Weights of a small GPT-style language model, trained from scratch on English Wikipedia.
Size: 24 layers, width 256, vocabulary 2570, 32.3M parameters.
Architecture: LayerNorm after each residual sum, tied embeddings.
Training: a variant of Muon for these matrices, 426M tokens, 7300 steps.
MLP neurons of a small language model. Each row is named by its layer, matrix (down: output weights) and neuron, and shows model dimensions 128-223. Each number is 500 + 25 x the weight over its row's rms, rounded and kept within 0 to 999. Numbers have three digits each.
A block is one neuron, or neurons of one layer that tend to fire together. Before each block is what it responds to, as a language model described it from the Wikipedia text at the highest values.

Pronouns referring back
L17.down852:468501539497508513522465490485503499459521481504498469516523516549509494491471502539514477520489492507516446490490505464504459499502521495505466491506501478462517517511513476536467536503483483519522541459500526453554515505533488523448495477496525477507536490521503466512497519501506469511

Article-opening line break
L15.down452:519571510518520466549438506514570492531496483522497485516483546477534493499513506472536467508500484500512507538485484463486512505518485489516477481466534466491484478474466448506523449469462484519499477528499525467450488551514512530508517483464454500524537414535498491504455505509503486470
L15.down773:547447543485522460517513524505536509491515509478508508548513514488494486522491483492498492505459470489517484498518491487535550488514539449532457517448513504485493486474479468516489479487475530522510489510478508466474513521512531484485473507508491487485507519493483460460517499507495507523
L15.down962:547476525542515490500550481484498469484491498507536471433519491521485482463512458488513584532459532524488484496470453497508493517495501526475551485514504495488514552459487504458522486483482486470500481503500444469466484529535500520503494478471475512553521490480517519501501538548483494496
L15.down1308:576526531517489478529524594533469502501502497458480472517463498486530511500501501499501480485523501529521548510516516556503494460492459484492476492449485526530552522519491475525503491536509514537505475476448517468511514541494500490531474473453490469533510477496466485527499464492510555454

Birth-clause links, word fragments
L7.down34:508499491548518502499525480529477500490502460495536513496503542527504514467481509458509495523468489487525458505508433451538512510491478461476417490521493531529469481525481537471522519535523506483502496456465494500475499517437513492475495527467458524526494516492506523515510503485516478537
L7.down71:521491525571484496468522528484461542528539520531497498486493548492463503496504481531496499509517513489484515477460559452517493514485475490477486531536505522492488535521498490460543528464540498515502485497530518531486516495498472543489476504508525494522563494503544518526507468490476490495
L7.down111:491501488471478516500440528518511504498524495478485539514528545478513465485496494502546486476539476524494558554539499529497528493500509457495514497501537527469516476510520500520444484462483516487524519512528476522533468526502518504512497505522481467503494526487505519495466517459483506505
L7.down202:478506499558422488494501450441459483504491544498531506522534503481505495498528511465522519491472475509468497484499488551455507492466489511443499550527477513480474477492462498504540560529501527501485506493488470568481503493507505536490494468492518458520502541489522505513488499500537532563
L7.down443:497565472520458547499535476513500494511511518498468470490526517504515473503517505479497510521463502444442504497469521443460489516510483498494510527474513499532504536485466498499483460541497511509513488476535533450521513547555483483474493495463513480528513459493524465488498535518474454507
L7.down561:490522519532517471511484459561526536495509502515478499521469534496532513486513556544528481515494467521494472506539529505461507476465531531521490515470534466485432530528507506482498492496515517472513477504484507537488512471474487554474459474500505558494480536505503493462519505492501490542
L7.down569:493525530510482484485485473491510463503525485481556507478541548476516517534491510465514487490476482458463496530490515467533507490478516529509466509466471529511539485505473500501472460488559497524493549528539523462528543506482470497486470500502535501503500485474490505464462467500487503525
L7.down665:456492479510507544498503476527514511496482481524509503515517494483557512484478490530492488471502522458503554492473516478538523550489491540543496486515479507461495471496555503516478495551478516533473498513517506480471506507544509526511488494561493536468493492496483488455523498504479520486
L7.down764:508509508480496495444509481500500501512480475488525532523516530513514541521498483511513474470477498486456482523509477479524559492488495477487461496514494532524461496477467487483497497481550528517510520501512534557552486476479482480497457499505496457516459489462508517496486480514500516560
L7.down894:459529504528485498498480533484504521541503489459467539527465525479478542528504498474504495518473496480467517505540481449492502471504505500479512418505508486492522527505490477457486518519520477505491489518492499542512509520516456473476467519538488463548532508476485489508525463459484468521
L7.down909:488488506483515458478494509466522454528555438514464525497531477512508528460498511468508487523501487476495494518480455475480492486502537468508475445491501511523469495500510513463519527439522504508497517523498512486541521484488473486472523488485454501495497495487505504499505480518485506524
L7.down926:512465495522513460466473514490483505456531470508521533491494509518466471499457462458500484492507504532516480499523473489490478473465531478482460527513509481491476460525510474476519503475502503533507493482496489502517539523509509476463473503508460461565481560481474545512551480500441528486
L7.down1098:529527550477511482462493511513489479544505494510557488506469518484535494507499551484520492503536484511526549517527423503491509470462523469538467508549551538485503537506475464508527515493518526528512519474508517466504476482479485495492441490492480472515451479469483516467480491534516509540
L7.down1259:538517499441559514456491456504510543511546498519431483529492520522535468545491506490487514527502498456517473505503460497491490495512486521505478528516486488479512510485465501523540532487496529449539539517473475470517525499527503484480492466510505499507502517529483523521516471520488515474
L7.down2025:529515529516501502493484499477475574530493461438533506509486517491527487522443470490502510529477476509530490494527492466525509505498530498516497517523481526519528504556517533516507483527534528510423502555480476499504528474495476492455498497490475495507478509525518513493518477497528457507
L7.down2030:474538531459526483493477483471506486491492486489495501511502530498512501535484515482523508458477514482459497535487539473471536488494460515520454451540516519523520505437512490483492487444525479503499480522496543492528513505478469515446493500511520499573506486523521501458493492484506484540

Mid-word vowel+s fragments
L17.down1103:495484504488520524482496482519526519508545467474532514521536494495460498490453497459504473486476463495488479521467493517454483478528510507487460513447488483517511524487517502525527492516539438523492548498499505474511524519515469485525521486522492500502520513519501471490555511495542515503

Mid-word pieces like -ross
L7.down2:513495470484492534497500501491504483472515447474518535471453539481461524483441525522514477446508467473512523511490498534485551487529557437473473526537442509508503529464519472459482527519566500478503471452514525477474520472461547511465468497489492523484511500496507523521485528456473513519
L7.down137:484506482547501510489491473517483438481530466507485468520442496544449479494475530490500508533499509525475509500527478530463489504462518478492531451535537495395491508500508485496500498486487503468535501480553501519452542508502520460539520503509483471463510518455488510483445533482485535474
L7.down245:482502484461509497463504494501491530520479478517534492480495478494530508496484497487463503487510509508544521516459505496518494486499491468536497559501505510451500482544516530480509494502514471477501468497514523509469506500491494469503509513476473526513491513506559462565517490469510495497
L7.down331:507489499452504492491532549479498494497544458480490484507494530457531524475457531519469473510534485454463506463504512518518489500508517523472493513471511481500498516531467501484480492500521518478504549489498515502495499519527478527541465506443495514493480499460499497504521525480503517516
L7.down656:463474488522459508472494475474488514464526515476443508490489507489498494475522446529503531505522459477553487493519546508537478504509492556471525500452470565483503426537485536479502514506522515507511517466500537501508494511540521482466517524444511500475498501510514487551478524477515472496
L7.down1100:502444483484434463509521491534492462500502536514524511496542526496464486513483525439517500498496505486497471506503544508532525539542514502508476545501473466518500478530535483478546503483497474492469513476504551478527472468495518446512526496519494506505506492522517491482495502481480499536
L7.down1228:470501490462497509510492492523545493504483505503521543510532556501499520500500438525494486490492508473524527472516511484472532492483553473520467510494473478505471520449515497498485516492520519483486544511508529511507478471485487488453488494462510477499510409493516480523492496487465544515
L7.down1239:464474497509523512496498489500526501516484525497474534518489471520447466490504515465453547478526474474537544535460499511505511497510468527496502494473486559501544518536508494505487536476513448508492476525476480485439497508487496518518527481482529507525476518487514537520479477469524480486
L7.down1280:547533527454516487547500502479515478493522526435457493473518508519499512540462509458486501493488483486489547504546466479479489472499547467481483507515515537515491506482532488487527517509505532468556461494484515484510533529517481475523497555474503474505528468504494491470495509466524508502
L7.down1587:494549511518518506514482504553524516519493487477478462475489504477472494518529550529488487465501530496494484510509556442537498527462537553488492528550468519486440487490496482508447484448487492467491499496493486497496482488504459488497533493500518498497517500445464501500496506493486477490
L7.down1729:503479493522519537484497482527496507498477527489458521505510471536514480496525455486506508503490505526524467511500523521502477515559461535491530494509458479498473504504498502539496527497478516500496513534460491456526481500528508480512501518441525522463494509502446460552496532458473467522
L7.down1789:510479465508477502490519489498542519460459531469457493451464497509508502475476490470483497496533491486531562500505489476517439545515572506493521473503475477495521525493504517501472499479504493485545449519513501512502486490483490488501532527500540481468474489499513526528505500496538535493
L7.down1842:479486513474551537508486513529507503501521443453484494470506477505512512465483527480501518530491505489488557476479523527513552500487491497484548490477452525492542489486485452513441460490484487521486530500512507479476478521500471507542541475491458490495518467476516464512507506480462545548
L7.down1878:468513471465491556488438501488474487478510470478483534501544474515530537515528497494534516544509476539476498502482536511493499521516501515489542470522500480521502535502483486515505474502503528471523498521527477453515484489498503519477498489486489468464452500489504533487527530527507482490
L7.down1899:460472503542475540453541478508522504508481548514514490491478526501488493472482496507491493505539559503516474527502442481474530499545485513529526488521515493477496529471479516446505479472474541501508505479492461520480504509495483535540488485449498460475460527518474480474469487477537476508
L7.down2031:498457522484488484508514488499506553456508504501468519515516538500486516513479479505528500449538448477479515485499518491510495544497479543488512462491497474452507533460508534502509514503455544470472485478517487491488504498480537463537588485488500531481513531507533512498502509531494518497

Word continuations and list dashes
L17.down702:491520480510494482485499513474499500542491519471513545476482530508509535537524503482519481490459482514470491465498499511469478503477513502482513472475540502495527489486510488509529505522504525466501505483514505490485521484492469505440476510488411497572524530471474500513518513527487511444

Biography predicate onset
L17.down785:493540523488472508464543535506486471500496441482471561505476500507492493522516528525524442523494519512504512483527516507533444473462532540482510517529511543491467484504493501454472454496510483541493552524487500471506531499503507518518517509531470484520479509524492528481459478494508514549

Verb onset after subject
L17.down1555:525486507458518527527516508478510506510505471518513509531459452524472504488511453490500501492520501523478517500549517504499527479496534507512510488498516476541477526475513491527483509502479474526449441529468495504513532530519502500521435479494495521551522463484510506528488487501491602513

Infobox/table row starts
L7.down115:555499517497532519498487507555495498502512494473467506488545533522530509461533512546496551534485530517444526501473542415497516495510519505518477492497517464536548516531459499480510531480515483475520489487475538497524499500467493514493511496471523469495481482497533540476495490516503499474
L7.down176:477485509493478493511507525490466547494491490549530508532501525476506524504540506490483442506493475470514503501472497546481531500470508513473478514514487545495433464494531492503506459533498500514525512530470520472514473501528488504484472494498518476521482497497518479518466496470498464533
L7.down264:498485524486516505548500551498502544485510520556463497517510487465500488505523506493473517545517461544500514493510493480562535535499473565451464499495510486488497520519463503489542446520487489488493507495499492482481514511523499477545484490506525478453489528486462469486485507505514514486
L7.down567:483522493521490555552555573568502533500498498527472499490500541503518460503504518502486527524494500466454523495519470483531459504492477467493508519540490551483588503460535488491502492521491501510486467511477445525470500492523517502485501506518503498492517510522498530501504508508517503464
L7.down687:522521469498470565492512513465512484537524496486506515524509505496509530499510486569506515472465520488512537526465509473517475499487489451479460484507508509523487525517466494504489495504516445538500517531522512497475455508464516527510478484458484515520483524491455483500501502509499481567
L7.down762:532457504448515489439521508503479474470500468497523493510520510474469474463488509535477496524566481530506517536484512458506447522510508519422489481523504559495498517516472489498534453526503458529465524502465516507476522483473511472490522493492514496488492498516450493532515513485465496563
L7.down848:473529516476496472530486504503493532492486479466462493447491514495480508526510476508529475492455506504501497473506494477507463518517489485536508480524472512464513454502514512480457522511545515519553507502540521494501515489528522486506532499474553481495464467554509546513493494488472505469
L7.down980:503512541504479525519474508539500513530473436498516540454486545498499496530455520452533470489509511443520498526466471512502512521487507479498511522473466494525450513493488487478474497529500449532506506465457541528552545496521453512524468528427510514479522537510543511512501478522521539513
L7.down981:485484473474551525512514451503534525520522524495505510548498535496502537512476448499479484526511479546519489507513514502521519474510496496483501497504460506540500493513478496462509531535530532505511525494514519490489468515510494520453432500488525492530541506535515472515500501550547499534
L7.down1020:489494476454521505463516539504509473485476517494530503497464484531524479507533475455477519504500514534519465478507498531456473519500471541483509503527509574467516448490510504450440515467473505555527465514466487494495512564493506529526517525514505478490464490499523513491500528517508500509
L7.down1112:509512498503459472470501500467498512513500467498499493507489518549518510521526507519518502498450517473473542552538487464485521501496519492482475516488476535529524472473467501482490497551493533520525474512493538532512498481498476505499490474510516473511479523494480500463466456490515505480
L7.down1218:516481501526529503491550518484494509478502526511541475511465517476518500468496519528504478475517506533461530534482470519463438466533455510499501526498500471490476529535492492492536479501535484502478528498454486492450510492499475530470462493472532531498541524497463447460455469507513512513
L7.down1429:538507516462528484485510563482507498453489507500487486505487492517552518505524503512469493515508495495493444480470554477505469537508491456473469503507525499522502445482507507473498508503486495493476448497457442475487515497479546476524485497496482475489481529509487543459515514559518480487
L7.down1599:486511517490511502522520475439531503493496539483491484482491503489551494466492503472505516537514495524517484495431491521478509523501517531499472523514419519486522465530485500491492480539484527513500460507501490478508472462514520503515464502534475513506501511517521532492473492546552471532
L7.down1853:477505517478503524471492509522498492545511485513502520477485496493544486514478485531494508488503505491511495516538512486538494460493486466538507504471503505476522474530476569493533493545476462498517509490486485515469485471543500481511503506525496478517515507517527479523498523524480491457
L7.down2028:478491459518515511482532515509493493543507515491517507525491496492473490446507462471499509473471536495473504502483527491513501483512524498499545536491500457479505480518480538524517514518528491506508511483499460542547532531505503502538475504480505500474566485495498460518523545522526518523

Mid-word "as"/"al" pieces
L7.down164:508491500527502494497470518534481513470485500495502432491502487500503504531543521464526477513520465539517499450544469444510488515532506503493492465489548478482480489545512482549477466475522476455496491512493552505452495497497498475514548464495514503473499501518495480523534510474512494520
L7.down393:526493505472543541539533474570495427500521533505522520532522521526545486504493437493560450501501473497545462499524492525470506489504475525519499488510545511510474511511502518522477457532535476515488482504453520504528512489479515526527499517507501512448510508453497515513540525458495481470
L7.down531:561482485517501496472498481525512487492491506509529447523500538494520494498549501518522536467497490507541499489501472499512489501492495486532509488523517517499525522543533494494474491492501480492535467503492533461499497550479495499501541486521510519473545552540492537498544485485482530451
L7.down568:518522501499473482493494427557513497531485523490471465506513505519515469479538470500510527482475538471498530505531461452494502490507476485516486504517476517502494512456508487517477530552546500479536482482529514489547478486465478491497466446514519485507494485502483484531507492489530482527
L7.down655:555489506483500526493521485449496517490482490481507458514511534496514511466484508490511497495471493484523510486486483484482463465496508508535536484509542470496530490500494451490499565476537525470519523486503486482497481461447503524520531513457500494480519476499512533490523496483486464534
L7.down761:474507515487507523488496512490513474496501505490493425531511485503505525471487469522487518533494490477528499472524493515496454477533497453507528518507470500526497501475549458536473482491510477486511548477498483531501517482490532479537518521509456518469468489504501538541498500462489520476
L7.down788:530514516532477527512515481512546553505472487520478483522509504477471524494517497509513479519493479474561526497487472531526499519500489501497489462505493521528481550503479488495505461521483483543498491494470544478509503499480483509519528536505488500526543490508468507502482463497522511500
L7.down932:479524496486494481551517535525500500459441547490507481480485502487481486507519477545526517532468509510527503497501523490516469504482493528480512475516533499506537492485521477515473495503494528487498428463532490475502481551494540512502526515483516513523519516521540542453509522477486480513
L7.down969:529474505491474510505542524504531483478497494501493456527495472506537521500483490522498505502529476471578529501475494502512458547501439519536501502496539512524476573504475508469527487483572496489526506518484524482481491564469537461490470435528471483481506480494520534518497482497530488462
L7.down1008:520521496521511501483526488520530536494497511510483476499470511513550512484524462488501518503502467531517483501523524503560442486501503506500490502505490506469489519524486442537467543504493474479491482518483525499447484525487565482502522492553510521482462513505467505545487476518522522489
L7.down1240:521514459491490511478522527492499472538506520470522489471494557517499557534476520485506520563504486479494489520505485477501518485475480518541532522471518481519516460526479512510471508519508469500442487490479506528473476537515491456476535491494467505516541501513472510533559535493498503477
L7.down1250:511495530528537478493505492485545506539487512524455498518474514511532549481475467502464493471476500535474552545488481530505464495480466484508506498474467523495550486477489481521511551528550489555469478493499483461537502509489513503545514510467559451500504513510443528542521513504488468473
L7.down1253:539524507489481470451488529502524475481546471484518478523492492459535498523469459486532515535478496484493471532484441455483540491497511523489508555491454528520490517507522479490525478501478564478499522500455488501501502495493467502459546479503461528495524497501504486446496536498468518478
L7.down1681:499498465502477458499485462514503478474494503480501500554521553468471568488532489511486529496478488507505528494519520508464487485518503519486541526472526534529575491495535470487498491489544487510503527502512517519502454465506462491490512482521523515503520508546473518480486496499485546514
L7.down1799:509463538546469515487516507470478510475466495498508500496509505498551496501505486525541502496459513499514523493476499499511470480467492501494477463509504513475480494541516482476487507486483479493499495471499513457477531528477526485467537487576484481508552493466537510481504517476561542510
L7.down1950:543523501519516511455464485488498487520474474476516475522486526470532495486484494521473491487504495459563492532456499525486492494522489498508526450499479559558475470509499458530496573531465492480539467502511513490504494518470526468513549472507507488498474481503479484504491454479475504528

Mid-word fragment pieces
L15.down476:495503508480518515482515550516495485520501467567521449503521502468515512450475456496524512486474464502480552516535483526516482495491536504498496531470529539525455491490492513488542481497470493511508475524519488480445529510485505504535478549434524496464502537499578488479517507492540511514
L15.down1144:490484546558500505493529537532466474519495493484517522479465470514518463510482509476507483528461466505458527467565506506514507561526501515472471492552499437502496478518463524512504489523557494529517461487483505495506511500540503468511510536486505517464488491508492503540522519515500478459
L15.down1411:444522523526506462471524510512498515479514501466515425518514461522515479532473515518508509496526481507511491494470495518565459507465511505494527500519477466478523516508529512479521499526502488544487495490496469509476504497540488529493485500500532472490516558464536495494469526524532570450
L15.down1595:503468529498478472504539493517473524524476469515563516513468496483509477534473498522505473537513454486497545518535546507462506522490480542549475515517483491503497511510474530510503488513535531484494464472494502526484509489466524518520481503561472475488512463476498496453489481546518463494

Subject pronouns
L15.down404:500470463463486535474522496484491508441535511493482506468480487531499511466495430503501541511499503493523496487498514495511508481495541520522464524523480456496480486504524504525548560479491513475495521480520509512523517501502534504528485515463491494504538507482517481466502501539518507493
L15.down748:506517494460486508493470472529512486550515469505534471465486474513508461445487536512503501502506454504478489504506536489480483521490512568486469490454504453472473460496507506464510502500544495468519465463517502482536510536511517503461506462550526493543493512510497481518507472493513486542
L15.down1288:510461553486465483481465487479490504492484556494520500518507526511551494458518496501513555513520524514502464511510481513480443486488495529517461499514474504515539489564508510514480529525474483485521483492509541503495473507484516496541485536511457460492504518546515510472503505541502477449
L15.down1732:466488482475473512475484503510537497461503515511536472526486513558511495472490450533473482499501522525469486496517513496488516545508501496534442461491491495474513521496515494487496517504484518510470510475511481469499530523503526526466490473492442519492543549512518498500505496504498526439

Proper-noun opening fragments
L15.down891:506472495493504500485513526521513474500491510522473517477441446533484486501527451493482483505517567500497532451469527513509494489518506525514524464504463511439483513503515478429478462495476517546455466481485489476468524515501522500516487474534489522453513483490532495488529521487535493476
L15.down1036:499475538475527548483456532548488495497505484516486490480561509494507474498458497510526520469551483488525510488535562527547480537484489512463527499473525493556511484555493500517502525439485510532447511458508466499476496524480474516484517528531501484494508499523500492511498497507486477506
L15.down1270:485546523491509494473450445557474478493512522547505503574501556486497486529499462523500488483495488470474500518477508518490545575474500455456535464515550512509506499536513498503518499502486529497468521498568505512473508465458490511502484475472539487524479507495510510494484510489466493500
L15.down1535:483488526529455500504487523511475487497528499496507488479529529453490483500468474517502548510475515447516509544488524555515510569566482525518527443483470495506504490545519470484484516513466543513467498507469524492492473486505553486522497496477511496477459459540499515489474547542472495472

Word-initial fragment "ac"
L15.down437:527440488479450519531551493489511495487515497465534516511550477507486498482493538524481515526539493479478513488447491504472527463505520499482500537511496495530508504504468495492499503477461454489519480487488492489466507477542570471513496508472503504516482500529495474509455472537480492494
L15.down479:537507496522498520463524481500495469517485530479515526475529442504481455463524506504475530477512490469503558460528520477531443448498530468459536527499537520476487479505524502477513511475481518486501457505519497502499487454535533505464485526516508502531494479457511511491500507455496503479
L15.down675:521453479493490507514510515480531524509517495520459486511438450497502527463485478494496485499478504477491519482458504482513529486507484520488504488524507473511555510488511489475474500505490521476516502484485504505493493531518493515469507503524472443484472454459517499466502492529503536513
L15.down2004:516494543496483483482534511483502467520476514508508479495442483488485508472498534491467483509505473457507506522485534502490513489475457503478544460505488489543516562503490511467501545468531490507521512482512495508509439524474534493503522519499484482501541496498514523529475493537462515513